{"n_layer": 11, "d_model": 256, "n_head": 4, "n_kv_head": 4, "head_dim": 64, "d_mlp": 1024, "vocab_size": 8192, "activation": "swiglu", "norm": "rmsnorm", "norm_place": "out", "norm_eps": 1e-06, "positions": "rope", "rope_base": 10000.0, "rope_fraction": 1.0, "qk_norm": true, "attn_scale": 0.125, "bias": "none", "tie_embeddings": false, "parallel_block": false, "init": "orth", "init_std_qkv": 0.0304, "init_std_o": 0.00649, "init_std_up": 0.0304, "init_std_down": 0.00324, "optimizer": "muon_variant", "lr": 0.00504, "lr_mult_down": 1.5, "beta1": 0.95, "lr_head": 0.00758, "warmup_steps": 39, "schedule": "wsd", "decay_fraction": 0.913, "decay_shape": "linear", "final_lr_fraction": 0.0, "batch_tokens": 131072, "seq_len": 512, "doc_mask": true, "train_tokens": 680400000, "steps": 5192, "dataset": "wikipedia_en"}
MLP neurons of a small language model. Each row is named by its layer, matrix (gate and up: input weights) and neuron, and shows model dimensions 128-255. Each number is 500 + 25 x the weight over its row's rms, rounded and kept within 0 to 999. Numbers have three digits each. A neuron's up and down rows have the sign that makes its largest values positive.
A block is one neuron, or neurons of one layer that tend to fire together. After each block is what it responds to, as a language model described it from the Wikipedia text at the highest values.

L7.gate62:479536506519481500530531505558552524478515530528515513489484461529462489506492503545459512504516476527487493471505517503528524510526493469499468506516499481442476550481473498531546523502496550507490498500514535475490541459464532504491565455542503484539502489532468491539506523514478490469482501459477529527501460474520477488508500517458467473494517503489491518506484513505472494461504
L7.up62:513485487529533501511531509505527497516494493521518510540480477488471477506475544512446521543491509484478508513495465490490488552466489448514494465526504499503498510511513498484480546531512502464512432471483495463473516470482489504513519498516530516470492537536489524494499539471479489514505446481492534516525515522502499533511489505552481513521524486512474447491526457546500450514501
Opening or middle word pieces of rare multi-token names and terms, usually already seen earlier in the text, e.g. Old(ring), Sk(oblin), Fin(ley).

L6.gate29:487543509493462534463488468504492506527521461485504503530481488469543442517505528506554508508477539493477530475494558516488508516449495542475516471535465506544507545514529495481512542495511433505495477472452506493486535502505505493497492471555485492511464509520501531528557503505486480538521473516499487466500526472488551448502502520496481512523512495463477517515512527464491485541426
L6.up29:518451514585552523480534474523489485519533489496532518537521515545466493507496511452496524484486561469531513515478534530460449509483477497491454523499485488506537490458529468467518504493532497518466490480490512538533493476514490515498521533513517514452536500493467489532503514520478497513440522500479505536552507477512478477485497471475517497464510473503495506529507508484498505519529
L6.gate40:490524498494493508507497499528449529432513499481494515527564508502452536512509535538492504475505509481512489529503481488463545551490464545517511524493486510472494514539521496511494492531500473475507490507501502534469519552492483512518469514485501464492513493500496510555498514487511516501484516493564490507498500486514474507448505509511500488502506509492487521492508517504480510484469
L6.up40:514514538528507504498530529494492495463449471513513489511506487494492514523466499521518528493529502488483488491497548527523521544502508509496516549500516539527510541478538514522531537520454474507496480538487483524546507518460503480509504490548501510499506495531512531531463465479495482519477501497537506499465548491519515495477528545508548477458471509518542510543538475526514469539481
L6.gate102:485502531504492478438490494516500537531500490470508510480534457494552530507524536491496524508517451472483498456526530483533507503450530476523478494488505507496517561511481481530504485563500494514453516482432538504486512492491523505498511499502502508445523557495551536510464527525500475470482555505517510507518510470528491514477506557486500488533503530500479461495516510493508464515517
L6.up102:493531499489511525497488509476527467490489494503525499541446477546490483496473502513529492531462473499487491522522463509499523526488506474495479545482490509484519502510495518445514505494492466479502485523508486496512502546511489479486482488482519515502494477513540476493495529514480532459499467481529482467466515511459516484511515490474478495543489503502523466496515491457484529534514
L6.gate278:481484522503511515511490477493510496499495504523517501513483492480508452456514521530544468492533509498482504467454527515486524488512530481539492482520485470522522516541461523513539532484481492470504519448466534509515459508467514536495473523459466512506434544526506534512495503502517493459488502497525518500515486514553526479506489504519489532466509524528492496544483489546504473507517
L6.up278:511513506512513496510491464513532465510574496511492532498472498499502524560559514534495533522501519472437504518512511502505523495482509476498520502501509504531481501471507515432511514493517516459532547501486464484466498511511513536519497496462532524451513527492488465496524492500512510511492503459489529551505500509568480516470473502499508525488503479454503497524504477455538486508525
L6.gate361:517508485523521499530489467562460512465498487477494545510486492514493497520477563464467477475502518518516483465510521473523532539496531522493493516470482506515520490511508452473512483493491496496489536489528510539511485500519522474536465517505476468476511485455506496519458504477523504499467482530520502497524534510516496485475467493505534507487499471520489493531531499473496522487501
L6.up361:458522471566522516494518502496545494476516474480487508489490503474517474530543517493481505429498525508511531503484515533528495507522473491482481503519469505506517543480472497494498575482455470466501512500495519488515466518541524468487538493469493458503529518487496512526502527471490514471547481533461520541526477491498514434486497546521528510548488503503508490513516472479477461500525
L6.gate416:495511491523499525500485492462533511438500564532488496486462492496498476458442485474453557505548518477486473501479508509516517507464524504495491523486495499495495548461540475456516544520512526519501476510482539505482513452495490467510528475509508526494489519497470473501555456518536570508529488506492497488543492470466494495487487494513542502483507534539473487502543533497536479516493
L6.up416:478459492522488519520505506484512512493557532461499477472478461506506511508501517452476506501506537554533484522470579505524489502513485485495518487489473478488549513544525510485518505524448490477476510490503454506472515511521524512541494478557455499483481482514472481493519505500490480524529502514472517497537505483485485468441496542493523504482488536496536514480525461501521498501539
L6.gate458:524529517476504484489483463520485501528510480475447471459529516483499524492480525461537492489510522453481470503522502511490481515461513478471532490490520505527487496477493482475538475510476474504470504503519507448501498488544487501543513491510491507504537539467501485527504527494485458524529466519505506511521514510511552478515483501523477534545540482499482539516525468471469480444472
L6.up458:510515498495501479515509468505495464493481508516481537521519505450485527530498528489501538493518535485542511467483516471524505508533479508504510510503580508479486495469543512498483551441515469526485517486505515512447502507474479528522492506513478487526520484460471506527506525483482510525526497539546518552528499484524488519530523484548518521474538489454478488448494506543479488513481
L6.gate552:498531502487478474495560516513456558488432524485504498488526512521474507449493514505499511530481517468443506487469524468477538515513530537476481470439510506484506520508508480496477527511479457479545487467501494498509512517494450487465513496502496518466503478509500504502502482427490473492489555524527490474480522480485507522507516474508503440508505483470513484523534521507485514500497
L6.up552:517486527453512480478518512498438531509446519449503504489516487492469535463463522494487520482493509471514515487499483486459551530473486549512474488454502536488490513509480507505458480501520448498519525481492500506487517498491477466499482477486530521488517477524507514502480505442496535492486542512520493510489537503497493524442509520495502470491529468513472489510511523490495482475492
L6.gate586:506511510521480504506528520524503514478493504512553510499498470550535444503436491473522500508469519470542527584495462470489532521503501510501503479507482493533513524481536498524544485482487449491507514488514501523515501510493521467461484518529506526516497494466474463488490467512473482513502502483532462518519477516525486548496504515506511509504474475486477476523507508489550515520503
L6.up586:475484432506488514460481464490516480453460486494484495518542488480511507506526537484491472500503516511491489504521502495467479488490462502501513484476488460560512495508524550499536527525530519526544517565462474516482479505489503495487475487522479493520526477508462476486519494466497470508535495504492536548510485487524497419509495567490510466481473468544493473521500512480501535538525
L6.gate592:487531527486499529525540520473469504501510477473481446539571531519515510513461537511510502480507486494520489494511519490485493507490480527489531506480517534485470512516514490476472500533490490486475496528508514481451486503504494518546476566533510516528511485528515524490473493527493514495521484502491533520506493501495473502537516497529527492517525515530482518494460479520492525529505
L6.up592:486481487541490523472474511516493438485500460519500521486507498505509461528494469476513557481491497520521505527538497488498468505474470520474516524480476525497479526494487510542487532534526508459522488504449550502521478495511497455496568503490520520476520518516530510520456549516462485527493487516499491499460454499507480520467478507482484512490515468568495500480524504536526532506506
L6.gate647:460508526510501493538508537497438478483534489493504540542535555470497480511483496511482514474533517444484503490506496503497462504456520491499519528541522494496509479530498496496505512514469519478468476500514502545470525497504507491520448514467517490517506463439511491512480484529517495515511517495541482499512485449501529474477496533510476491510522454423505487535508515520484491541465
L6.up647:479498524471493492507485500537498486503524492540527509462498521499498520516501513483476452501547511476486510522469481545497492518519482530520519523513546452502501522489508499462510493527488484480495487489472489478529478473543450545540481485470495454494485484500471496545489516467468498468516518520479535493522486511534534512498490489505473484494567517495491500518519484486523492502478
L6.gate667:534527522463481492499486503502484490478490492510519540512520481468509520471472500541564551467521468480480522523487451496536535562497508526518490507522484543453511501490524522497470480465513493514469519489449497520450542459534472525508511500524541511471513524516465519477465535502491518517532479497514525476438503485502471504546499502460481519529509483496448519534505523469462494464434
L6.up667:500533483482505517501502518530459502521476500520485530514502513478506494515538475526518527461536492511494509515487499518478522534516496506533545537536503567549496506532476505486495499509513495485516452475532455524496474537474511460486497475480571512482498515457458530486506487504538479536481511514509508458472494548520507514490471519478448494512475489492500492513474508525500500472483
L6.gate675:537510514505476529499485499461528473450478495488513505517509485511504501471516425490513470520495523500543480542474524491546458463471473480462516479501506487516544522475540521527522491501482494492523484544484496505525452539491507513477498464492481517546528492531497473507470527468482502518473523508498506517528509543515531485477503508519513539519485513529515520497538477494495511545513
L6.up675:491520517479484515501529513518528501451526489485514480536504509509555492480532529514507521505511513505555497473428517485506492556459536545470516450548535493485480517481540464495505538459484528521508465492464464478519506472440496501515491494521500498520497523529522466500482497504502477540478475508518521487509519532499521497534516526525534522469495485529550503519491500504475488536521
L6.gate750:565503499522499521493447519531481472448484499491471510484526527536497482501472530511516463491529518478510470512518561536486539530511472488497511530521477487495492554545508491492516544483498528478529462463480497466501445493493513499497456500494505467489488493507492495524541455476491555496497517525478513493514458507529514458502490506482484479515501530486481534532524516455484558518502
L6.up750:573518497519480532505527497521471480489488482490503492489508458507462468480457507458506526519544492492491488503494488512518506499476453505516515526501477539481513535521518519477509500553473494502533552509498452485464522509528503498552487506519503499469504467503458490554500473493530530517484506464461493499550517469519494524499483487477539500512494511550476511489508486474478460508532
L6.gate902:481540521467492483519556566515470530507503498508523453520512493535524508506516468515461489479523544511506494461486548496500487484504474518485503529493517462490476488559495527503534540573521509477515456508519517497507499499522473532540548469536511524478500522462499532497512458513517500466488491500507506506453494523502478483557518551493557504479493523502471490509492509495546513463462
L6.up902:545482487483514494491498497494462473507492471508513478496501541495510521537495485466493525531493480479536484466525530494507466497485529515493473476506516492463493504517473510517476516535468519556490495487504468508476498548495501497511560518489503496515539465503491494491493480503460485469529476498465501495454504460512509515443519527532464547506529486543480494525560491527539525529516
L6.gate1000:477451498496504495538478498564451547483482491495515510466507496497455542510530536515531529495538508472520495503496473474510538542452492494495461542506502524462514565534500537481465455512523485496467501460485507496511533538507430533490487475530450462467493485520483545517479470489497515485528511517510527512455488476475486448522508528525506521467518537526469471488518441466490497509488
L6.up1000:492480476525463483483509479531502503543497518521498559482536503496490532506498507512474529499504539469529474526487500458518463542485489489503526519550484466477495481477517494493508495534483474489488462478503469476471494572522473518526504498520492531489535518462499519542483502460458534519471498541473564490501506477487517494523575499502491502507510525516504505478519471503477483495488
Periods, commas and closing brackets or quotes ending a phrase or cell, often in tables and lists, e.g. "tape delay on August 19.", "Method Man,".

L3.gate226:502481531521518511530506518505473524511492508508475508461452508560544489496528475509487541484461482510483494467476493486493492506519524494520489539546489569514482519508548448530517501507545516530496488521475485461528509484536515471482492488505516521494440504500492513488522504495562526507489483550512522534496522474506504486482494488508476512525454503513513488476504488509480531514539
L3.up226:483514495480543491479489471475518500496486466485485506537508484516523499494477509475498485464514466481546499492493524459482507491537468491457459567487477545486499522525548476532484518501481507531454456498480494517521487484535505504504540506479523477473461510536497481496560504532522493517518496492550460485501535516542495499494549563550495484476503511531512515505485510523487524489469
L3.gate482:466477525475494503529490468502466514503477531555510495491503525526510467511526507510503520491479460485501478474504492476426556566472511529502475529459481503538505521486513507518506505468486463486520516487509487491506498541514501523515476513536488512492462459452469487523491480473520505484502534494498572493488508545485484485492515513487521478516494495525502506496509506527470510522462
L3.up482:505510506436457496497502482492462504519520490477506517501507523456538477473534511484468494445491479454503499467519475459478464452498543530501485478495502505508521479511470495490545469445463544452524485487516503517515482537528537486515484518492530502508482519525489494466524483502469510552531462544501511486502556519477531513510501541481486520523508485500528437484504543501519465450503
L3.gate578:511445560483556499491453526504512516486492537458463488523471524501551522505508528470506523466510504464532513484517471504445467507489527528471459489500525507499499464492508452508494521510496491499510523464446504487532520522510442504533553463519451527513507529454501500523522503528515495495531520499505490534505516468469515485495473495455482459470498551457455482500499520500490492524508
L3.up578:494463470500517514501491499484545508512530484488490469487479473462492489489477438513443507520506533495538483488537503478504519488512487499475483518538523449485539548518538492492507460504471480473495507516535505457506538517474474500525508491474513519501501465520458482533510504482473466484521426529487487466450460506500486549468493481490476531493491497498529496513515490479486477501499
L3.gate970:463462532526473470490534467472557491498478486534494455491491523479520496506490520509531540490484480492462482464508503521514473528510487504516477490475463494522468536487525465457436494472469477530514478518481495495547515494546492507458531493493558502464528512487531495502478514505468501466527480524498513508498485492514526525506511511486500459447529527482504495503531458498471444545511
L3.up970:486488446473479497530523498470495478508502516528488502457491520490475482549519542506501522468490510518437445522504471536522485507494493500515520507477492522545483533519521496529490489505452503508499514549443534518488524529500487476481526489519502507548458465503556478491477506474483492474522517505519517508538507486529492484491477515485499445516538534543456526483546524516478509501488
The first subword piece of a capitalized proper name, often foreign or Japanese, starting a table cell or after a preposition, e.g. Ry(u), Hi(roshi), Mil(waukee).

L7.gate466:496479504476556498494524510497468494470513498475511515479501502522497496520485519497518512509505557488514538507494521509500496548431521521533526485494467457500482542486505528469479512523484495481515508526492503498522481528559535536453476517502510482517478460515509506550518482469496476531474546530497514478509536499478519532493447539495503447477529470489506527499542553475471507502524
L7.up466:539520491491532508514494502533490520501483492504543467533492508474460527535473503467458510504505522480414487522515499495476516498491406541474517528472499527502512527473535519486505555506465466493492535472498521501510508519510492479520477519523498450479487468483500503546481536505522539506484546542528501536517500463506515487473523512536542513509532499495458534514524522500492526476540
Periods and other closing punctuation ending an item in tables, lists or captions, such as a year like (1996). or a location cell ending London.

L3.gate295:459486508525527495481499454522492471488488479472512517504513473477473485455477439494480495484474505489498521490498538508493524537475502471485507500473501451515508562447529476498531544520508484487510454525510491522559478528502511469531520519489506489501490481515513498550488513530514483507506554480514475515539558523503511477444484505445450464496490496512508505525519528480509517492526
L3.up295:527502503540489488554527551445532465495533531509480574539526518562561532504484549476503523492513531498516569478500492497507538499465506489525496502468491493539482502477490477514478474463464504494487495500462464498497515494467490527514519480469484535493508476469505476469498491510499485503481498475556516486533542463498474486501489467514524489493538483485507522458534504468505476521500
L3.gate402:522478473503524478494537512477471454489540524540497423513469503490499505550483494507501478469506483497491504500503496484511484535463562514480512504509517508485497534500494486505496530526515509509528465538517493545465461498457506522510520474487517516509515505513516510536515497521532450491465485468474506523491473498530447518486512492471501497479484505490490516472482432497500482485533
L3.up402:469464502540529535480500507451485512436522469484506522492524459517487497514497472471537520505510457511484567540475510485464477514483517459523520462487472540467513498489486447502518453495473476531501566508518541497507529505482520501485568552520489468489490482500484478486518461482499511488510494531487486523504503507483498479473528484497467533512489538510473485505491499482493495495494
L3.gate808:509543480468516501502508457449492508451497505465492501506516497473480490461498481507545493504451492529523552520483516497517507490501504522488515481507456518476444539466495490469504519463490509533485494512541476506529521505509503504510474526502488508497505467487436498512485490504512528521515501479480502496480500484471521493470486498503537481484499522436520471546522484542496507501555
L3.up808:502503499531460493529573524474472464512531493487516495441503526490554498508491542522483508473502513487442523501454498456508563500476580487478478515472516510520481465497478504469496498487487484458486504483512499546517494501523488485529499531491477540506507527490434518470473455496484513498491471517498503519524503516467461512469475510485516439523511508500500488492508520498522530521472
L3.gate828:488488521494475510494523459507530459491463525501550486489540507544513534502481504504542536535534492490498552471567496515496503523454513517529490522513461491495491531448537493449524555467490498550503503520508491573490507539542534509489479488480506540499482504507454502489479425548523501522521482520513517496471536487471480510515482473476508513528509520473490500511515520448487523523479
L3.up828:529505510508498498489521555490518477485511483531477525502468489558545514511511545468476486504498501496505531519465484504533540480464530498499532541495512493541491475461515473507469501510505498489519496511500493483505489448527513535479552484500533523447515508531478483525465447494497493498491483433493488522488531532454477459551483465533490546532467510467469536489519541490473529521483
Mostly sentence-final periods and closing quote-periods or == heading marks before line breaks; its strongest hits are "largest" after "the," plus "whether" and mid-word pieces like form-ul-ated.

L6.gate47:484484553506535472479476511525493500466470466507530528479495508488506470550468467485478508492490476523520502525530503485505542492517504510477519443501517503492500473485495486567470503481492510546525514522499508536516538460504472522497504464525517477466516513476537541496479519469500503510558494472519490499493487504532494477529430450483503506495511538507488465482521479514531513491550
L6.up47:513522499522480484522480472514501491482501530483524499496515506483502507470494503498510531528456515540497488468506527481467493478498484542523544495486548504516499516541500531524497440496491538468503506498520486494480525434463522462482466490448508500467498512529516486494525537535495504514474531481490480456528512527504530491431484548456494515509562461474493508516465520503486524465478
L6.gate225:515498519514518487499547482502489471496544483536455476472499585491519496499494507531511518462510492490507435507491460520501502456481503509486467494486513509470530523502513480498548474516512480495529512502521471478467489576532488532458520503504483512477491502536526521520567562504461480500525485491517477516484510529539477474476499470532456441495496525504499494483478511503508480503485
L6.up225:532504489512521508530475493520500502512505476502515472499474493503496494494515502488493514476521489529516496482493510525516503500487450469482514512519499476489467491501556507485496528553505484506482507488484523502490520558533486517504512521534513545490509494507494492498558468515470453484480474473465505494487476566532534465493550469464528458479516502537466481493453540516514500522485
L6.gate277:516487520557522527500498515525555479509514533485501520465487496519541517524494500477483475533488464473509500491556456502486548491465507484523501505479521485471517512486525484532464452511521530507529469518512480516459489526507540474519507489492512501515562554495461450504533531456505494498502495529490490507516523556517528489471467512511506501491551500484489493534477472490507508503487
L6.up277:474505501484504502473488460514542492495467523532511514489505522509511471550531508544518452516484521492475512528578507463508507528513496439493534489476535525515510505525510496456481494450480458463481487466495496477505487517503517476459501510492518479545501513474523490514458551521477499490520526492534498524488462489521520502494495527493554529493533493482515523507538552510498537498503
L6.gate314:468487540502488493489465551484534465490514543508486493457433502484480499504509535482519516500501519460503503475497481543512489517473501493512464478494501483500494513491541491495540515514544492486511509496534502471488519532508491484543475418513482515529488519498477514473505527501469508490463492470501512536492519501527520537492525527483525493534511537494503506530496533467487547497472
L6.up314:506536495529491517515496478543506463474491491499535452461447529493481480519504522499475531518529457444458502507512510506519485466466529520529532548533504516511502491503536483512501502521504504532531482470519540487501546513500476489512550445514490546536502504510527538505513502545480524507514456451516485500490468560510534491490509553481506442502502500506472495504489503505528511488501
L6.gate369:478478531548478551494497536505514520526518518520472508511504493484510500509536499497511488430499507474468461459486471497512504464546482479470507491481494446449515524509509486495471516528512483518500468527501498514464546532477496499494464480513507512494523508544449468497531501516491493493505469481501480516490484483503518487473509527476540544523502529509482531498487462544477479495485
L6.up369:485483520499512572509493548547544487508528528515501518514460501526544495477480501514472517506502527472506492477522457469502483538516500540480481492513521495481515529518483511475543489519476538532490456517542468456523521486504474506477493496561515531475482453510484495491514528473514519455504476547485533499509512513474494498503494525499488473510473499466497481491487501507487500510489
L6.gate501:457479528482513479506485527518508512464495534503483474532499481486491513519508489511505482532515484505489557492514511490558532479463478432535495513479510511451480496474467454536465532509514540546492519497536529482437535518486472470530484494482457539529500500494538511515505487528469521533518526506517515511500516502535518537464504516515536515482500549474516478476493518488500463475504
L6.up501:499521479506503458533509535524553493487541488534522541497523523507496560495534502450484489495523461476513453531512509528509460502458507458515521461507493497478475485465490491552523505513498526501528484468495519479500499485548488476468556516469511493499526523475528486499479528481500497524495451482524507477507475485521509483502510478535534491541487486515485492509525525521497461472489
L6.gate531:503463505492514500525537534559487516482465497476479515474465517496545537494466494495520497487536456453514517523502495510516475481486556512459497532524452502515509485487500510497485525540456510518453520473488508471479512485540517496469481513468509533529483494513477506508540484497503499490526508514512458490522492538546513507448496499467506452494463526482521479535522543539503486488488
L6.up531:532515519544519529464502532512552486462526523486484490520509496441505522516483480504458492552526523498512450512534501527545597494474486518458497478523524478491523520489514491541499536523508508486514446490497542516482546460542526525527482438497502504468549489540485523493485496487510506513498502508493488554486519526539501515516512512490484510513520548454513516534503524528458509505498
L6.gate700:457470491499558454511523490523540480510475539502557472489472506526509504457493490505454475485465485501538472473562505506531506510501487469497535563477489497537495516506498457461547526473498520461499503502501501479487501516474512492473501514483533496511520530500456525488501476478536483475504537499460501503497488453483497498465519490521535539503480501477528486530493486511540503528483
L6.up700:471499517464538468498520512492471530477504481509507494557488519474493486513490509448518507490520512502531508470499505496492499474547473507473510444503478519503480504520487478540540510485541494504504523529471510437499499502475477501489482544555449552525506493511502500486512511503504480499494510498499500451531474505535518534499501483471478508524526510483503470479559481480465490496506
L6.gate706:503462490516501481513526547509482489488498476520516493527484466495475482456494528456488502449516453500493479522514483469506515559517485439488505453511518511501468503440581491479509473506510473506508533472505458505488472503522523485495512499522503476488484517476534439527493519493466499478507455446562497499487533505503494493487540531467485475493490502477486483485517490490494556552531
L6.up706:481478472521487470521546486490513460464502507494530471499517451492492493547475489472507505498517487512527478542505512515442507515510538481486476507519488509501499481507481517494480498519483449452523473518460470454482510496459499480484498538565507525504504522500494462493541514460480518499505480488523544438517564479528470472529491547425477503502486542471504519500476507470559532451511
L6.gate773:511483521495480524499522486476497502490499513483490481483500494465537479470516505506538486495502527497492525490505466530475498494522492505521498531512495460495485451477526505566460521505492461520560502480470459483451522508499510478470521498453534500500494528471480491515524503475486459476499492509495505498535512535479497487496493487491520501494502497524502486537511553543488463501452
L6.up773:458477521473489474495492465474537474512455516458548469538478481538516503516516459509478482497499521545496555501510476514475501503502477527536492476492531475473450500469519488491461498520498447450503439532479467469494459484508474485491510478468501504535477500470479490510535527520482447466505472476519457494506510500480501455522496481487484487493500508491528511511509518500510440510507
L6.gate776:474518553513523513524468506507541499529520509541473502497502561478499491481505480518493496471489457490494491514517470531498477500489510478485473510474459491431480516505475486515507483484514514482503520503517504488491501479501496476478518505537488509507530511480496532489525519483490474465516490565499516509465478521485515539503455464513503465526481448517491497503502474515556496527493
L6.up776:506491568541451518467503482539486530481497517507488491484480505469523488487502515465541508522477509522485488474462490507494538504475517488473524473485463462467543468462455491550510515480482541506540492523482478463524456510509538497460519461473466521440503505475474479542522495490522508512512470514531478477479462540485516541558518492510519479481491481487477468504516522477550463539506
L6.gate782:541517549535524499527494504504511504514510466473521485472493490492537487483499514529479504522505483503476515622498440479494474511536560519517522488480479502529429475476522512493489487512495519502451521510501504543510500500504515497465484493488497444517484487482496450541494484486499492550534495456527535505527520499529487494497501558506484518506478475463482548491482501539538484527481
L6.up782:522481521504490514491435482514523503503467487511464481527523462523463503489485478535486515476489516477504499532513466496470477468480522465490510498521501542525546508510482479500464504515480522482506509512531465508493498465509521535509506464502453492520452512498508498485447497532568479536499496516485525512498461487501532542478505501511523549515523492536511513513504485531481564536551
L6.gate867:503534500497479501501520468509496452508514504466491500475489516517512508446469508549566483500514484489531488491523496513518516536505518473513498466473487505518519511507456477476457492502457496445523482523523467447474508461483470507467491468516509515472504501504508484503492513494483575486546534500493481519510509513519552468505472513495505495500488514534459477506501566477510492544503
L6.up867:546513536454506469520520482506509502502472507513499522540496474478537497499449507536493524467507511468503442549515544519483432512506572499512476494513498490467502506509497517431519483508500453526531497534524522476464508525542510509483443473478533496504486517467492510505514515498500486497495594476499490530497516494509509514507524489443433491536511513527465497520511557470497465517513
L6.gate961:511489475532520535513502514534557542465468484520499478465524517471532512472520505518505513482497466463497463497533487460503467503473464485535488511506529491503439486472506480491499532498496494517494500463483520526526511523524513464533514497504529514476503486470470547506506517537509469514534552501497523522503492472505552481507479502495496489505548493515491453521487505474501573497529
L6.up961:558474464508490523498529531561576490457485519549522424497479480443504496541490517500505505464494495482502489510494463518524492496496493498507501531535498523488475467473495459534500526538473509524516534503463517448527497515513480506503475471518480519492485509515527511514521539514532558493536519505486497527456517478499522483473508532528503502495513497507506473518530479466497490481482
L6.gate965:483452511522511507483472484479536505514497451481474459510522520484536447503488482475528501462504485452513494513506465544472473475504505513471487502463509470504506482485512497518442477490477573491468501455477491532487505488482511489456520498502538509492489495503472511456500550546497477530482463517521543504517506492552512498475521483487509488532495455505498471545533470539477553493506
L6.up965:464534559520514505539497492531488486509503472467523463492480538514492485517444491519472501482485482499509438531513474506495528488496530517489505502536501493510497478494557478496498470503509526532512476497490506539486527491489521521504486509516496521478464529511500511473463517493510477503449488461480520528504516503530503524491532500496494453473520466503480461488532472536509477541480
L6.gate970:486536502495499486498482518544528501524515498497503515513491505524470516513528523520557458527544489516479490485585502502519503463479502510547454460508511498485507553516514501516493576498470549477499514541461471498530501505500483499492529503495509482516511493486525498524470520486545466509536457496517479509486521502501529479471470502425541501458533541463506473485485465483499529504465
L6.up970:495477499522516492499478460468465494517462538464521501512433520515513512457530484469488449533495513517515477533512467520490467467520502483530500574532487514522488518456510450519495501538467491484485505447435480486506466480546459488484502488482479557511486497489493497557487549474501500478501477483520493518515520526507489439443516507528519508490498503480504493483503524518486474494480
First word-piece of a capitalized proper noun split into several tokens, mostly foreign personal names or places, such as Kal(ideres), Fin(lay), Shi(rai), Hu(nan).